From a checkpoint of a small transformer trained on Wikipedia.
Size: 2 heads of 128, 11.5M parameters.
Architecture: learned positions, tied embeddings.
Training: a variant of Muon for these matrices, 330M tokens.
MLP neurons of a small language model. Each row is named by its layer, matrix (up: input weights) and neuron, and shows model dimensions 0-127. Each number is 500 + 25 x the weight over its row's rms, rounded and kept within 0 to 999. Numbers have three digits each.
A block is one neuron, or neurons of one layer that tend to fire together. After each block is what it responds to, as a language model described it from the Wikipedia text at the highest values.

L7.up18:517468458453482477509500451488474534473515493550512516500502483504498539537504495459533529496508472467491490460494494484536505481475521510503520509571513559479490513481514536513507532528502472494523499500444496462511482492477498486523500442498456478470526497516492508448506491509511487466507510514480525496565473471501476522503510489478507519500550470498477467526480451489518468494560
L7.up71:528487463528471527483501507478509463536509445524513499539543507483510501500470526539454504526524532485472499521534546490493540499451496513495503540494515506563465481482463502485507473475498445487572510505509474528501494497493474511494467484512517480539502471496493501452526527494478500498509518450491492514478516502468507507490532511477491525495529529495487525532453475489463501449520
L7.up120:529563472524501449487492489504475501487515445517529484461494509520560561486526490522495550511533482491511510481487474480522531482517532483478522502502528489507490501526522502489479502490528466499506469511482491460487528482462488529460506511469510498463465516481475496469543504512541511519530520545485496514477530504506509472508488532550456522512516504475480513523470428492519491534503
L7.up168:472531542459526466492503506485492433535489473457479536547505524448491470490517506527472515559461487464470481562535479497496509524469528523491541502518511495491488487515490492520540486508526533469481481509520478535472501495511513550465511481523542497463515499547508536499483492511494465467527499465495483501533477506466474517548489470497507538496493467516473511465515516509499515542507
L7.up419:493505490543521500501497468534526511559509515530537542526547522501533506495510531522558503480505470467480492516517457562563484516535478477506506499519474460499522465506514484482507538528516474527519461507496520470503486538483484485500503464474511503497477488502458499474483529533523516464491481496459487501485490480505545490483512511497444533478538519489535533487479481567487456493503
L7.up467:499507481484484498527481487525518516463478477534513464480495500531504450545474511531528508489544465541500527506560491480503532508512562520511488528464500500500483495518521509498494474533482488440551494476533502529498498502494496511493537494510505468534500475496485525556497519529507492513526515466523469474483479523537501507501502413539530533522500542497500486520504484486477442464560
L7.up648:497469469478526489523520493521490469520500503497494488541515498471517529461467555514494489501490459495486521501541481502460509473493511505492518511533518506465501565497482503518512515469524531499495515488451522538504507500502514510465492491505497524483475484482491522495537509489510535507471528481475468507502501505538511518482482478499530482517549526562487481480445502474493525522499
L7.up680:469476483471545484489474502519524485489497496513497463493497502478473498501508490489520475524515531465525511515467491467468504530540529512518499549501531506485532502522505517526498537491525475552502512465460531488529538469470496494512489477455488480533513492514476504502495552511522554505502504548530459471506516547494489452506528493475502546466512548481458537547514456504444482481518
Responds to: Year first digit. The first digit of a four-digit year after a date or "in", e.g. born 1963, October 30, 2019, in 1974; also Wikipedia section-heading endings.

L9.up28:543527507520468514483527500447497468514532502524493503472516489555499477481476493500491498492547528482477507494520502510485465527493518487505494496495474527493529489520527472481518497408497519534501460500487557471466522471492485468480504533508540459513486517533486499519535542510503464514465500499488465477501494466513489462519505461466519547481496524465495503506511470552499502504474
L9.up99:509511498511546482511470505500518491440486516527512478525493491489577504492449519496516463466528511519490498453488515524499496496470497542509499459474480494457507470529516498501475520494547493504496561515495473505478499509538523490510490467465504505527452571536495500483505546534461431514530500517523483530520519486494519514514470529481494513499507532486524520453487511521464500491497
L9.up340:427526463535480505485482476526485515475511483454557501503539517505517490520465483516487525496526534530456528484533515509496488476482483515477509513474480497505501495524502456516489496514464476468532565500485529494530490504533489524489455464497516500478504522467487504488514512504522463501526515519491464544538511487461501525530510551508454510540512474471496531497520503508476545496503
L9.up644:497500497537479527529517548495482524483452518471486508488488466492512473493526469508520513511544474467540480540541529504487503493443491462505503516518515500477536468521542496517495492505488490475464487541483486468471496471517496484446468541462545531512541516480488486505478546520509503485508446519502488495493505491526498500537470541486466530515485513475495515496458497499465452519493
L9.up647:433502456473493531498463514498524527505532518489475498497458513514491511476465491549476521483506566480459499506521477524492509528476507477444511470493523507500481476489499470501478512503505502523495521478516467459499482482513494509533517514514526504507452486528463482492481522489505449465517458502521495592471474504501516457505473495472533527492486515469487519501474462520502514482486
L9.up711:472499518533500472527511484516513514480478533526509513459497540488507469459485538532495527458525508504479470485486472512497489477544504469472508449460487521502532527552481485541470538514491465527490547500456508482502520513505466524509485490519453495517523529519499532544492526451526466490490500523507496434466489473452491490542506484516475474489520526516517497548511523495479477496536
L9.up743:490527476559481446515462506473515500521472534527494492509495482469504520496493492512502464473534536500510503485516448525508502524467519477495502456479527523510523486526508531518443444516464539465468460524546513530538502475513514489501470508495479487455480468478508453475472508438530474481465462502441496532566516472520473499505491501502497520487521520485507537495462522560481501510478
L9.up929:469523506543561505458496521499511498499498476466491485509487472458518495531507516439547490511480493486497500478557497521535511460527525486511454480511500510492467501486506477499492507486483505535483512495490488533481466531496472485508477483489499492476502498461475470525542550500460535481547480511475527542554454427497533496510508504487463502465547524529449508533497541514514448512504
Responds to: Word-initial fragment tokens. First sub-word piece of a split word, often a verb prefix such as per, re, te, pre, as in per|mitted, re|duces, te|achers.

L5.up951:486528490491555459466541482462504516496525497459500528509517523480455515493524497531511504519481473487483497541457495480510490532491475516543473492496508500485462518500536514537484515519515515469488479517510493518521512440468511546477505458471465523535486548502479512522452544544496502508465524486507468547518469513507451493506493507478498492505490449485469498491505504518509526570478
Responds to: Numeric measurement digits. Digits and separators inside numeric notation, mostly longitude seconds after the ′ mark in coordinates (116°09′31″), also the ft–in gap and decimal points in tables.

L7.up181:493514511543458548534530501503525499512492489497492487489484486501514503536509568549492480506491516511511514499514501504492514486521486529477499491461538502501494495537518538464509494471511490514522515512500497450495521493491473508486506493530502477459456525527446432418493488501510523537483533514529483482504471495476446472500461502551488517520537480472472513511482467504492466507491
L7.up387:527524480472471522516492546508490534489464486536462473524446464524487480514471520457514475504528507481473510534528528506446490522541486526500463494473527474471525460488529505508531530445523469520489550504514500548487500499468478507520475496553501503511508519454513449480501512495492514487483502514501499537514477426503482482558480521485518495449514517521521511506452503490514510524511
L7.up639:484476482506486465491524617532484505508489451457468519450495477527519489516480504469489506491537543504517484478497508492505467498517519516498518490465553543520513511506541512497529476490545558511469508532472543512492555476472463470528479518544514521502471526499492494498488465513505498514488501485489489490496496483514472508508481496523541529519518497494493477492501526505469504472497
L7.up681:501546466513479503460514487491486504477483526535516507496489493547519490523490537479442468513494517525515449520534555510490484491507449526516490467480494475513484504510469485524493502482517530503498531506499497517507524510484508510480514452505508502489504480556499512497502478500554561532496500502523498516510450478504463487526475495501534509496507474482511492481471491504503495476518
L7.up705:492501488523493512520532499495481498488452505503531496519512448487524518522462515479529501494486504516509497460510528515475478431537529511491491471496508475495509543554517507456557448484494511524445551511522482477500467488501475501511475506491483526530529511471506537476507471487516483500517515507465422554489478526487513466489504503550491516470468506486479505516466522465494517517515
L7.up786:522502511481471510488509492486519530547512494492487536535490454515527467493505520507491484525478541502467485517504485537490503514498512496535515469476515472488505494475545513495543502482523505483473487517465470491502515541480488473517514517522484517483481504500429481467501468518461484486530487510481447509479532461509495493493484508494488554538508493558467519524481493530490510473520
L7.up820:499478471499468559550528524479488535503527504543541503512466518478504543489481547498491436510496466468510533534497485486522516482501489480490486518487498538470455545459482510512519499534533496515506514509479523456522523514508492481520461496513475518488503528487478492443481474487525434499495488483495502532503520445499497516514485510535498503491549513477534479503457502590493484492490
L7.up832:478504517486495506499423490504497470521462454534542516509511487540542471523492493474524487500487514539504538524555534481484505516495478494446510492490532500532526484497495513444518480461447523523511489528523517458481465495508456481498509470503500506543508540517452478491462491521477497452508534522547467483504492488469484510442491471489486587500463500542456538491510526479491494494523
Responds to: Table header cells. Pipe separators and column names in the header row of Wikipedia markdown tables, such as Score, Votes, %, and Peak.

L9.up132:490520501527464523501494495473530473510504548532521485530548511501519464502450511483485512494484447490485514522508486500520533530501480530505537464517534495484531517490516545537556439489470522478512452547509502510512505506554518471498520480514479513485508475509469495492534492529482465505492451495496498447515503449507486519483505474495507514488507519498522546410481480493511523494549
L9.up262:493494502506512474481508473515511524493481488534530477505486414527528494524544455490491472489526506476515488456504499445498489499481494463481503500513531524516517474506503525519473522445494493520513485509484505487529529520490473520531452517524485442525516476489523513527505490501512492497534506490550484491504527482490474547509477490545536493471507506485522502534461495483507465562511
L9.up454:502514499512565503481511483497503495456466495535544467536489498475515513494530460525504502447474486493528483484525472476549472477528523468484476525494462553480491468510513513527502513503469519516488482468508532526502503495496475436507526563489513504482475460531492498508506484490491475511560497498556495495492464490525452458485491489475512500460504533516492502507497517476581527550503
L9.up479:477533504477453487539503479487488440491496487465509518521499525514544506499508512494507475500476530485534493465521486489507511491474464549484469497508539484521523499501478527505485458538537455489499511508508500506477499496486497523430502496489528452482480494497479497574544562477513571556522545467553450507474484473449508455500528484482507500471497495482486552527543499485490488483467
L9.up524:466476517503500473473504510515524517478499521516546457446451505515537457491490551535525497497514500473502490479509533486457527507533532457523452481488523507503518499496523489502432529481492501468494496532537500484501518488527455499528474544517544495515536529534514532511478532524529481480484452530495504495492485498520474477527468485493510463457486508482493519543504487500516515472493
L9.up559:511481481483501526502495503528491519503494467492479479476507510490521502488508537464488515535472491485466423461500483531531511511468473540455515497490485505536560500556554458504504470489469499489509469529468495502508457492507506492474510538523487493508473511522539521496481466518473484456506506492468496522538504449497494494505482504461493509488494442534560440515495518502483485505493
L9.up804:466539500462492543461522496495470457492493470519512497517554513437537506471535497451452452498486514538476486506504532519541495488447478522488507482465536477495492458499506495525498457524505505510523519510475493459462497485517454463480532498522509523469501459506516540517444509495502502499517534487485497454519496506548489488503517468482484528465515502496513524493492523478488508500482
L9.up942:458501538502512481520527526465471477515463497531477462515511467471521491490472509527468484524486502489491520514506512472459513525492475451456524487539509496511502500504488539528483458467471472460473539485498528482474507480479517470482528511498519471518501526533499513494483529479471477449493500505554470478532517438503496488510520504518521516483489544482510466504531468520495481499539
Responds to: Section heading closers. Closing == or === markers ending Wikipedia section headings like Career, Biography, Statistics; weaker on mid-word pieces (oc, ag, at).

L9.up60:491530471527530485470503522522479553477509481512423552491497477530477501509507503475486439479511486505493476496524463438496484509532475502465477484490490475494497475494516481522533488525509548449515508492474500546553476548496491469489469488503533501467485505508480504488496530470498490511497477502518536541485523490547499486540470514510483523465496504518476503511524526477523535501509
L9.up135:496505480473506503546524488507491557533520489484503468509558522516479472502468481491482510497474510484512523523524498536474478493518559562490502521506448488438545524497488510518513461481489467492480508513502495478487487511433463524457471542525486497477549540517525492487448527488499496515461482463459472546475497483515494526504489501517497511519459540490530527485485518512477513510509
L9.up158:552556475494538488491480501520508505501494538435563504533476518522505523503469527520475476512465479507498473499470526532517466467543519536509489521482468460488544532461522489473514512523527528542496479516512472502507502549475496502514469503508526494508481505497468484512478497513517496516521478465538490474542469540518486478511503492513473516524462505482498480476479475521512528504521
L9.up332:489538486478464475493498492489531518501500467534491482485503507512493506495522493509466497537473489473521481530481482539508494498573516521504483467492481501498528516505491480535529500496491495519506545499475549491552503526554484531502524532478520518507496542520473542503532498511476474473510505483508407478489481466497501550480499468461474475499476502482448549476507498489518518479508
L9.up394:513497466531513463510465486501487536501512489471487519524523487558485490474487458498480458514478512459499429454539499511511505442533497550510522511487447511509472496474541534486500500484496482528510473475489495508541492491471494510477487503484509519547497524531510524539494501473516491513476558510518513534529508519521508505538459536493472456478458463531452546508469479541525533546520
L9.up459:489491467503507528530485492512473455487523535491486499530473490540527485483526475511510443496500539558486486513494516476491509480565470518503505499478496477496444513539512563572515506498494496491467532461520510499507515472506478483512524481488475464533529511452505478465469561503501537476519474502509499508508484508509518522541481551513481507516491494497511522484502472467480488520472
L9.up648:480491500543543508525494515497475516505558465512501515498528517543484518517503481504510508523485499498451497464515517501512485509515482505465476523508473519487483515516566511490457478512512537504523525505513515469485512521532507454518533486500526521515498491500508486509516471460486492466509466464522511531520507483508501457435517526546502482530471506448471509476505514516470524551505
L9.up726:509529494480538505501471495501481555488498517496462485526513527555472517513451557494497531493477520478509489469536488444499439458518472494485511508497510563516475524508493519528450509512450495519495522528503509514512493546472498534522487502518506505503501486484469506520480496471504511477529492506517491454550519521445492447484502500503539527506507528518474498484499496482485486513510
Responds to: Table and infobox structure. Structural tokens in Wikipedia tables and infobox lists: the row-opening pipe after election "Total votes" rows, field-name starts like Elevation or Doors, and header cells.

L9.up47:501507492485511512518530460520520496517471432474456496507564508476491485490525487463505515468519474476495510518498495501476485567486550501538487493517499487490499500509491528518527543463516475555496523458498503492504513524492549488462551487467470525508502480521501504496485501488448501462553476486497469512490491506501528458506497506483510504492513491503536512489490532506472469565518
L9.up50:495499504476519497501480526515465535530461478516557474485522510494501491529442550480518488530541497494477516509508462452468515486497448479481508536482505512510467476528512545468486466503494521461501494543481485498497457529502486549479497484508512528527506481496440507485493520486466437531480501495464475512478475507505506489467487464470450486489513519474518507515473516530495506512517
L9.up166:484461464496530505530474520531521552461531521495508506476502538486507497515528526532552456452485490470466496458511468517554523499494506496514457492492534475484507503533507445540474553492498519517486517508527545511518493490497546533472524506499516489514547506482501447534524519450503501494478543443523495492523494467510468516511474492531499478472511547508481503539492508495492474524443
L9.up214:494521507486494501544451523540453551503506447574504485518570508485459520511517480521545492461493497521454514501521502459484441503508465503506540516501519526517491533508541502505447451451501503490533529494492493516506515505514497483487524488470527519494490525523476504552488476450478460507497496505515475467477460489498505519517486481462481551457516522483510527513521527484411541529488
L9.up257:528447471531506494512505482528512490534524468489503500524504493468491514518495527487478501519520504536503545547437481478488465513493478491479469510487467527470480477468504460450511473506532530528454520481517476444467502515438515545474478526474515504497518459500517478502515518502511485546513503495503517540477473510507491512517505514465504481508461457500535570546502475503499489521506
L9.up432:522475523486522515439469524531512505486514491535521488489543498497476521470480499501576479515486487445517487517504543545504468530545506500449526504485486507515499519472549459505509484472488520485497503500510522499523493509498497516511480515483461519508521523501498515531513494501455465486491522513494442495508516543500513459508505490522531507446513519492478526510523542506476455536495
L9.up935:510479480456484481522486532534508491514528499463463562471506513475483495520488518494461515483492466484500535475498471503491519537426536514499538534463470476514517479532517474461483499493548443487473519479492508543490492462498509490467512482496518506486485481512505520511499575502499488507531456501500528479506471536475504487482531468487460490484520523471506518518489506511513510520514
L9.up988:496523494499536469538497485504535466539500519501454498503530476471474493488474506522508554518484466523466566467504473514477513524533480500500521509531443519490490462510501542472486478458455484510475501500468543477469521528513514489475509476461533493494475500474486516520531522542513476516497491507521510477514483484521469493497507576527489500518497538445525479488512531510488484478511
Responds to: Copula and "as" linkers. Fires on "as" (especially sentence-initial "As") and on copulas such as was, is, be, became that link a subject to a role or clause, e.g. "As Abbot", "as well as", "was the only".

L7.up69:476507494460508512491463464506448494499492541498475512487503549507547501491485463494487470486542504516518574522470494482531541489473482478534492514521510500480517492510503489502513511486468498481538502535458549502512521486546496531497462490501456506518448514497524471482470553493482445497505457537500499503502524497486508513506543499506510480511547498501484511528486522478521488516514
L7.up227:473494508487504490462511478486505516510457481512534514486492513538539526440488487538472509528510494499541486540481536504511526478483468471522517499473488500497502487530473482513489504520462529505507491500455507484522508467500497489446495470465537525508532527521505457486407480510454526534494478503527526504516500503513474493475515489513488492511483484481513486541536485484495501449499
L7.up283:497465504478484475521496455472502528478480496491472531481508502508498460470469518512493520498522468485485543532476481521491513498514496445483497520526461497474514499526489492531494498507494512472510489482504450500493501530529509547535526488451535467511524496509513510493471546505463488501500530524526477486493525511485510499474515499484483486491521523507556452520491490470545505474501
L7.up452:513494493452519496463515505507483457493477528490472484505532505491508496469483555509514524529557523511478501485522431516513535478513548488458521467462475502538484488547485530478474532506460517498499507501443509491467449458502465486497524458494487509475522512507545477519492504523488459551558500554484525486505528528509506466496476477503425516528463506442500488524532510502510471521472
L7.up577:471454486543518483476506528502492526504477486482495503469446454532496536453489499529481506505484484504556501548507513486507480446511508473522519532479504507510542520526520483528484493550504487476519513520434514520529507494533515464476470485525513538499512514521486506471461510465465513509487524512500508534483500489508485513486529489492505467500492476463514470515522478443510524499474
L7.up683:507498500508475501477466477489514519498461518531518478480487540530548510450465499542487516519509479517470506545496506505478507480458459482517517501449520503494481520558503504508485487529466501493540527510451511530527507443541478488488476483496502530493506532551502457509444482510511478517525483520552537481513506526505491497495541478513514499506497503486518478553525511518528504467473
L7.up828:493486532500469543516490452475523471507456500498530501466490491516503494443490568504481551495497506483487478499491509529530557557501510525480519501478506445492518497495526475496469511469490530542520522435477500499464565516493521490531493536526536487502501470556489502514478526508482456492482459507470493548524449524471479523513500490479489540501488534482516553552464507493514540491519
L7.up1014:519490465510452476488495467507475490529487493503512545494498509475512528510444517563501539463494503518517489520482450491530511570457503502514483513478499510499480485509464508530474476501540527486506549499490515547486504510535508472519498485473507513485510506462497538535488497528502491474476539483566499513501495510454475477513521460487454495453561538519478521513510506517513505490523
Responds to: Verb onset after subject. The first piece of a verb placed right after its subject or after to, which, who or would, such as cont(ains), expl(ore), ret(ired).

L5.up736:516496476483498535513488489469522475566464517486495502490534507498504472467476522456489527480517492488492485531509463511506509516480467501513468462483470531536513470520500498516456521470449496529436499504518462479493498477501531522492522487511470506505485497495473515528478554473525498486510511524495469444551507509460521483483532480572425497495492507491487499524492486501485512576520
Responds to: Main-clause "be" auxiliary. Forms of "be" (is, was, been, are, were) as a subject's main verb or passive auxiliary, often after "which" or "It", e.g. "which is formed", "It is bordered".

L7.up288:466516487447503512497536483515479505496519458466492544482531563492474493477523491471519504523521472485501485493491508549508508467498425511499496508526489505509491543482488497512496465470502451451516510520569539517531473480470501525478486490510482523466515538521502550469506534462493486493461485497530491435473504478500488498517490523480474528495502495536486485548488479476458476485486
L7.up498:508548499500534483517547516514482468543488536477463468513493526467462478507493493461444530509507506506491519473544453516528458490484480540441514504512443491531515499472485455534486536525529457452461487487482476483503482500458514509483536464476491479471479528429499560501507502495486482501469503493488470505482508515450532517485510520510493535509529503484513514543505502487466503502507
L7.up505:538524506500494464502487530505444482501473501484464504476469514493470516496518518503496500531507497470490529531513462516483535480523501483454466493457493497533494515531512505496519500559486490498490501538488497469490468477456524467500505513463517530438496536488506469466470546509524489479541501516502516488562475532497515508497514523534486503491519458514504468493506535465480514474508
L7.up547:459514510465475516521456526538479485513503534497527514476495515511502461477531545466473526519479467542478516462437504571490496488478463491501464482519533532496533517494520494501477527538478511470491489458476530489479533475464502518486558480534472509460505500476490508482502533494508537473477496501484475451504535491503499495510492537511485485414456512473479487464487492511540500497493
L7.up608:485515486477519454532533543508504489489485526510479504489535482496461527484444461492505507490540477479492516509534498476494508516569513506489496492515442465509529481492487494474508499503494518512478491541479519516466537506503496514467552495464504527490473500486495532491485500493517475482496452467543477504520461475523534466542477557524511470491502523527502534487539564529497511501487
L7.up721:498521515526502473495453509553506486513494510527493504466528506499505535495486453480518479531487477502471479512512487510488516506459491476464501459507485550471492473483506491483523491500508517515481594517489469499508508512517517530499538457468490497473502509497476489476542498507478452455506498458559490505479485463499559480494516480518474494486510503463534490544567466513464532526511
L7.up749:488517509482567503513508540497458513496476523484499459492470505547501527483490527499471505481503472525493523497484486503479522515485482476479499461471506526506509533477459502536502515464502469484527538537483519442476513517457487485494535490512481500535524541464533500468503515479447497483489461504504506508532479488467503502480519465525478497532487530497498482464521522485476510481511
L7.up998:490463500513461475536538461490547498512471507454455471483525498537498460526485488546494489506500518485521499463500503524473539464488487543508482530518479539472542479469516499501512522504477490470542515495456505527487496529509457518483497486489493500505524497541496538487508488506560496466510498479498506484510453473467489461478489503480489475505487466493530537493507510512497478540509
Responds to: Pre-participle adverbs and auxiliaries. Words between a subject or copula and the coming participle or predicate, mainly -ly adverb endings, often, be/been/being, a: "was heavily pressured", "are often played".

L5.up849:517477501526533512493499526529464515532523470465471511499501456496537509513459500494484498498504525519494460524520512496495526510523509521469488533455520522490483547486550540501530472484481516486490516514479536487496487482454477493468487507539503530511500553535489495482492464481476467503491545482500565518521515487487471489472474543539506523502479485519475542491464478527470541502452
Responds to: Structural header labels. Column headers in wiki tables, section headings, and infobox field names, often the later piece of the word: Source, Votes, %, Geography, Area code.

L5.up900:492516495456513561481492542489487526487439501514508499497515479493471500509501501483520481480521500455501497498530510464511441489469473527501489536502503468476511477515508464491544470502501499503472525544500550497469516516516484492446517489501467501470523477532504515472501523484513485509505474526515488517503511514499515515537508517509491518459462468530498569463511574490492484485525
Responds to: Section and paragraph breaks. Line-break tokens ending a paragraph or closing a section heading, strongest on biography headings such as ==Club career==, ==Early life==, ==Political career==.

L5.up423:438468487526507500471484463496516459488459554495512513487554532491514512474466511504524548517508535536481467492491488511474541535470497490510524500484510529485495498503498516505494527487510497493525534542459516502504450484488496505531509484532466521527522533550499500519466516500482533515482495513529495498498470515510469470531503460469477497494497504499511514509557466506569493462484
Responds to: Verb-initial word pieces. First word piece of a verb, mostly after to, modals, auxiliaries or adverbs, as in to enc(ourage), can re(ach), would rev(isit).

L9.up275:516527498493473499490513470503522523528484540497530505465510489519469505468442501477496498483579512475478455506466543493469466568523482547498573462561485457493494492518512504484496505505505473473509530533496495501531542496538500491507476474509483533471504554508525503483475491497486528505446485517483490525512530482488463508493514500478519528455507478481473513492519486498513528491490
L9.up287:478542496516488513469516514496483489529482488492504491504532494536547453531473497485453484485520524520531474498485496509498509527534475520517480497504538491508541492508470511464542512525469509467534534542533530508480502499495495515515506536490479530472489537497503470468515485487499542522502470435475483462551512529504479494517503503527569499477458453483517479474475549535473455489487
L9.up519:499491499490429544497521503505507514478493494493459510537493490524483489512477525470494489509522484497480512475556523487492526484511507463470490498513513508465492495456529485494497481478543538500464465481493515534478501515536507573514515481468524502520466500425512492479504481478518484506512476513544469487530495540493527452523502500482471468480485485454511489510472464535509503504533
L9.up642:483493487495459522539487495475539519499521477501518477461488479517479469473488550513473499504448498498520498535524519500517494490472516495455466512476527561474492491516500459496504509471506533494456473497498508509486518505509501512493511448465487507451502502513545500547531486492468481444460495479498481480509530542476457507516449489469486519463503508482538488560499530506470541533505
L9.up748:488491496511447512532516463482540497495461465529489460492487461490493507423479526491480487529536529491500534514501513490492516544504492515452490480518550486496492486490510506488505499460513464534522489514524545468485475520503483436548531515487500536498540471459492526477561550536479497515483512517454541483510500452504529495510454480506491507477471483509505463485489472540503490492525
L9.up880:454540480486523522518504465472530494469508516506495484457487466471546507554507529505474504539530463512471465475502498496496493516478537529503486467506463495484475481529545531495496515537465485509514568495445449463524532493513454491503515522502480505475515499522435491536499514489469527499489479472504544514491479512514490436524468497507512518504501480460476498491507524495494523449509
L9.up915:506495456521453452513515500469524514469501506470460501551552489509489492475476493471522522453532506547495511453505475484489518462511477484495526480563503481489487521487527516537511509502497514483514542563554497526523522489508482505444468494505507466508484502480506548482494502506524496534500493478490517477501502525504485459546532482502506523513439525517528502509510454470516464479488
L9.up1001:506477479538510502532507491515496488503530516482518500473503511495462470468506504499501487476512495498483562550470507547505498518519476540499476501501510478543542527502514477489505483509496466480493523463562489506459488490472489485530513521492521471503519481525488489541505520521491521589500467494475495540506548503478478451496483514511501471478450477471470510469498473526518491466520
Responds to: Table header W-word starts. First subword of words beginning a table column header or cell, especially capital W: Winner, Writer(s), Wins, Wind; also Loss, Career, Playoffs.

L7.up72:460543524489488520478517530531538450500522513535499502493522524517481480487504482463470470500483495522485497512470471535486476500516512456498505474523484523467490525525481497458520482518460472490458526535461502494487523512546489517478464471524496499513512531536470547466489478508497478518488488503465506543509531478490474516536529476541485537540511496514431518511468522502513515478491
L7.up341:507494497485511503509540543480483465486475469516491500539572507501482523478503557485527498516521514546477495525487494534471498532493483529475486508460458498511544509495526509523516477463532496506470572476476475504538515469454499454480493488510476456474501508523518492479496491553457505553514509481497524462521510500473457479516503499533490529543484490523464474564497475500464501499465
L7.up366:511463562485513482506512513486525500484526482500477506461496518521432551434490531480523528523454495467496479487514501516534502517472477504491458501459505481541479517484504507536517495557507467457483502483514506502513472518490522503495534458519486495495495528558537522444496504515471506496479509477519502486522539496483466500496534526527459466544527496513522502509525481488510500502468
L7.up533:505434465569519493507497539505501519484501496511508487492529479554463498525442534527512471496497483470475525503482516516518498472474513531539529490506522476519488521512497524524450508500518504520471495533511478501496489485490471539487498498482542533480453533476519495524507487494542471551495540509504469478496497475469518515474502531479474497495509509444514499485466467468533509526509
L7.up657:480488526479450530503499476511470487492500486476532486500568520529495527480460530457500526512505498526497499560480519544482492488506521498470533523477455530443473485511500507498488494471480536494535527508514527533509486509465512474499486483482553493470471551505492523518479526487497521493515521503524484487533548519506514450503506508456468507493487487466509493536502485531535507493564
L7.up732:476471508517475526571528517522480500497489512493508489462505486500546543501450525541508495551494486536478479525505522490475495502480511484468487553512484483477525545487511513499504512499520525486509472484491452519467534485486530511454478484508488500487503496537499487491494520517476505507458522476545510503506520498486509482522515520474535496508550544466481473484487486509502514526523
L7.up787:475452456510528493512477472500471502501502486520452545539528522546503520494500530541532515531510499475470473505482488507509497472479520534511490491486542477465500499484489502510532476499501497495529508529486488502484490439469563492417496469496521489492473497519506520538489558535472415509516510515511479478493517508502464519533518481552525510482500519505471500501514461503512479495492
L7.up992:513471497501508541469516500449490490512464508484482527469501528502453511501498527472530498504473536524548512511505461515506467507493506498545484503484518526516517481473530495579522475507537473439488493552479520486485501511508519502480518461506483474497511462512542498475534510498507508486534518459518503547499539500547509513547477477495510529533480499532466505483503513489467488495466
Responds to: Table cells, mid-word pieces. Mainly numeric cells in wiki tables, especially the leading 1 of 100% in election vote totals, plus blank cells and row ends; also mid-word pieces in prose like f-il-ed, dam-aged.